From a checkpoint of a small transformer trained on Wikipedia.
Training: a variant of Adam for these matrices, 564M tokens, 4300 steps.
MLP neurons of a small language model. Each row is named by its layer, matrix (up: input weights; down: output weights) and neuron, and shows model dimensions 48-175. Each number is 500 + 40 x the weight over its row's rms, rounded and kept within 0 to 999. Numbers have three digits each.
Before each neuron's rows is what it responds to, as a language model described it from the Wikipedia text at the highest values.

Responds to: Word-final suffix pieces
L7.up241:531534516494537512456473515485427404493509497560492567485495504501492543574506572422455502503558503477479472477442597449592503522508507494447459531548409490440481436433478511517492494502490508416533505584547428567503481488538485513500500479470487468510493479480497495504433455449474456443457499520419475383443483577489428541427546508466521499505495472486523512507413422496497478477574
L7.down241:473442515526492489489569452540484568482507534480523509462495516476473546499528493536506468529420457485455503466457519531462549476485538488467494452582499486460553487464527471508461549531529464507476461509570537519506494538482428469470521451499512538431579570543541463526547502456510597505482529496500480496479582476478493526541441459487487441526470469477552519515554548557456503489451

Responds to: Institution name words
L3.up183:446472535507513493483510473529463545511468539506486570467467477529467474512455512420440559466530475520446454437519561444490450454468549509438473486501507540515501475493535544485485511446557491460479506515508536539461519454586520542482575508504507488519536490405490500504545483484547464487515508569449451546530479442489420536487472563509486457570483489464474475480477479501433597375519
L3.down183:526492483513510439478470471519449507446489490443485535548510551532438526530520482511508530467480534525415467476436499491501453440530461520530480494513503502546520516539499482495524462498447482511463506461417483481507558571525492495496454490481485490497508496570485550489498538434411531598422533450489557471478476537496592499514506500507491488455480412482520567512529497512549517521496

Responds to: Sentence and row boundaries
L3.up780:456523558545505490499494508471444496522539444441519510492565450482528483480497548489488492458484450496505510566514514494591498533459523557510434567540527457436509515434526534443491548476579492533522537511504523503542412589543482499475482459475502516558501534443518499588504535462552495435534520483540542491461534447501508573515588510536457430477512479469472470430427516600432500526580
L3.down780:449465493564525515477533465545468470497497468528495528433519439418560430552502431507509543627491515500428438549499488466534454571569444497527448566505527497522493495411564566454489524477490484566515515481511553506487526580529487499519508432493459496480611544441483496522522525563514545447529497535520488492534508502433493477488491462453469524469492467534536530490475447486477496477479

Responds to: Participle and education words
L5.up485:399482490496503485507491526550422494520531478507541485469464470505434463460456552476444428494520447472500555505503544477550451595500490483531471503577466518507519482461500552503424501463551476474487439487515555534508524518557425520498503450522423484529516506426535512547562523489480453468495487552453523554472472419446532507556507472533520492544461464507516482434433466554504469544608
L5.down485:439473480502437552424441486472477473499513608429442462484518497583491508555443530474576517522554531535414571527561498530500574459484504493430548500592508527498504486572458475474518517511493454481462524482527566535502559517489529512479498547504468465474489541527517516472521528476463522540435534466534541432507473548480565502450499581573504428536445448481407513547514513520482459465490

Responds to: Delimiters after numeric records
L5.up869:477555413506564478544592530546394503434522426487484465510473540500532582518448448483475546483450501435503466508531488491490570450471460527491494567569464502454542474417545536490516560490554503514547485504460506479551450500539500530513487469461464496511456483516507507503522479472523496425579495478571515528525518489423495531444485544504533539502466532520466464436460403546445546513469
L5.down869:552524477525526466607527541517525460535505500574592473522404554497561448466513507522564524446493483523627446452455480452495477471496517534441508521488470534519519468492486465512482533484543466539487479506543424455479447482508471542495599505489548553552478535514506529465542514473413528503503494460562488499478581520482527494454478501538517594542450551493473447523529565414447499517432

Responds to: Name-final word pieces
L3.up561:461435469496455499542488506478538511521484454519517532517513497491537484432527491479482526480577520529482513527495552479506541503463459511448497552452516405464522557492502530509493526463530486559433559473480437510525455530475473508482413582534501541516547499480451517520530494440483554581527529472425525491473435496548541512435586508490539530594517449434529617481520461520406515417549
L3.down561:512502548532463522490482506411494455572477472453469445472502469489410547535478556532551515548476490555481515462494460469442469566501555475487535494463458551505519507518539541497471565519449476425456497506583469582510525519502440507467464501441492413506560505526521468446362526447465433580441532516513484460485476514494513472471537535447494514469429494486502586574489448525492495493452

Responds to: List field separators
L3.up416:398480484563508511505560448502494503504439405504505476552448544480506501532536465491448498462507511515506506503600536522526542470493458470493568521465489426464476486497476512459502445451549524522530538480439499508490494567519494521421510454562529432525467582482501477522519519478445557474561508440489533475462554483502488526454535584502472467508602482515561520516478450510435513521549
L3.down416:570447517481466554554546542512474590464536459558580569467469570449481487484464526543489493533524507533477464503551526450513547541434547544499505584514495547497498475495528472494456508487484545487540490468482506525505548467535513482585471572475514485512526501530519449482520489479615531469489442478526524372521468534491512535511486493550466483529536518508489569490518496511458496471563

Responds to: Noun-modifying determiners/adjectives
L5.up853:466497507534518529529473508565491406481529513433493570471479501478429467467441465446433487487452547509408592532426536455508461507445444521572526476534468495524482555497465535507472462494561412471510459477444507535525479497543526513473485557468463521509477472490471538535501518495448547507543531426490546476501469421520543495467501511468475451470478493511491503449494410456512556522570
L5.down853:444445539533514541497450523512443487464508570455448466535574539546475505447603497441493496489515462549423455520497488549432516501509520490443448505502535494505409520580434550481491499485465554484522571475516529524485522475500615490484506531572533477455427486514499454534493498481497530503506465406531493513555483532505542517530500595544545483524536433438413494465539539465533481472585

Responds to: Word-final subword pieces
L7.up342:511531458528459477482588490431487545497443445528526573438445520510556554493430514515530568450492493487492497544476545495533525565500516521463515592591493519460491502413566530521511528505539433514481475525520468532525422537509514492441452553517475467491475513476487588529457475454484516502512579425516505504458522486486571560425532489523542444514421481501509502525517471581426479463554
L7.down342:528490471480509579575455532514478471434531527583511536465568558525455496409437451549492486496423548506494549465575441545448472463545560495550493478482524452468577522456410556513525507462430506432578478529517520556506544516491500548464529498508480475406409442500493446441521503502537517505512525459516535534505548498533474516489440492460487519494440484536467478507507442457436511503460

Responds to: Noun-phrase lead-ins
L7.up806:465498482517444528437514491468462509466546463523459579483507392529486470507432459507489506561507434507463519572488508521610519476539491482494504538529456492513528509496538574391526581486540471494526459499535549489561463586594480484552497440504423518557517576510470512586531592509517510430525540439492515466483544475534518550547553459481516474541478525480522505464475505537539463496498
L7.down806:465523475567491538518537510516482517504511469482498539494530479465535473523455499531487470487517490482480491510468463501497499561504460517511413521520513507539506535462518482315494528475566523484489516494512516475514483551505487524470492479487475525511457546482543475583535594460493525457531514501490511517520526496467493442470526497551512533524535453479520554492522511530492514532440

Responds to: Phrase-final boundary tokens
L5.up78:442487537598493503468543520426500507515578480530531543455521425527509428485470494454479566519472433541464529574500482502529449472540545459521518574514513481466536510491516598487516476446505533468516493521545519519608448564574492447479501535469488486571538475500502511571468576424558504466546498431518538491525494487476514597500508503533485508516541484499442536467456465524508541525522
L5.down78:505418434536453509506523462485485494536484512564489475494461511473504508546412528558534514598484480488457566471473494509539483498540533509433495458540496532458456479513484585407504528454503519476536493551487471530496530557459518501503500419496442538563567491389488518610471515529491496547507477497516465486485498519507512527464538489509510491480445448533467490497503513553475569553455

Responds to: Pre-head modifiers, connectors
L7.up489:456554464549463525538501550457528435453532480536470527488501468429539483506470415472409502434540514463530503489501484495577575534473420501503577496512455538463456464502447560536476458508506462484504537397474577466518523487530499474426447490459478468510477533519451529479502461523510601485514479493467459491509464515548476543527498539559504456475578487558496550497482451611521438496532
L7.down489:413568496514548496484488457538524444553462447483495514463493472433524546507502555485472522493527520496491472462430477536479455505477496551602525512420492415451528553464528509517532480489542501522492568440469529508510544514515408606527454496479482483432482537414492578563574468525491515479558506506489551532473483468479441455486562540519474543506514510482473519500550467506483439482561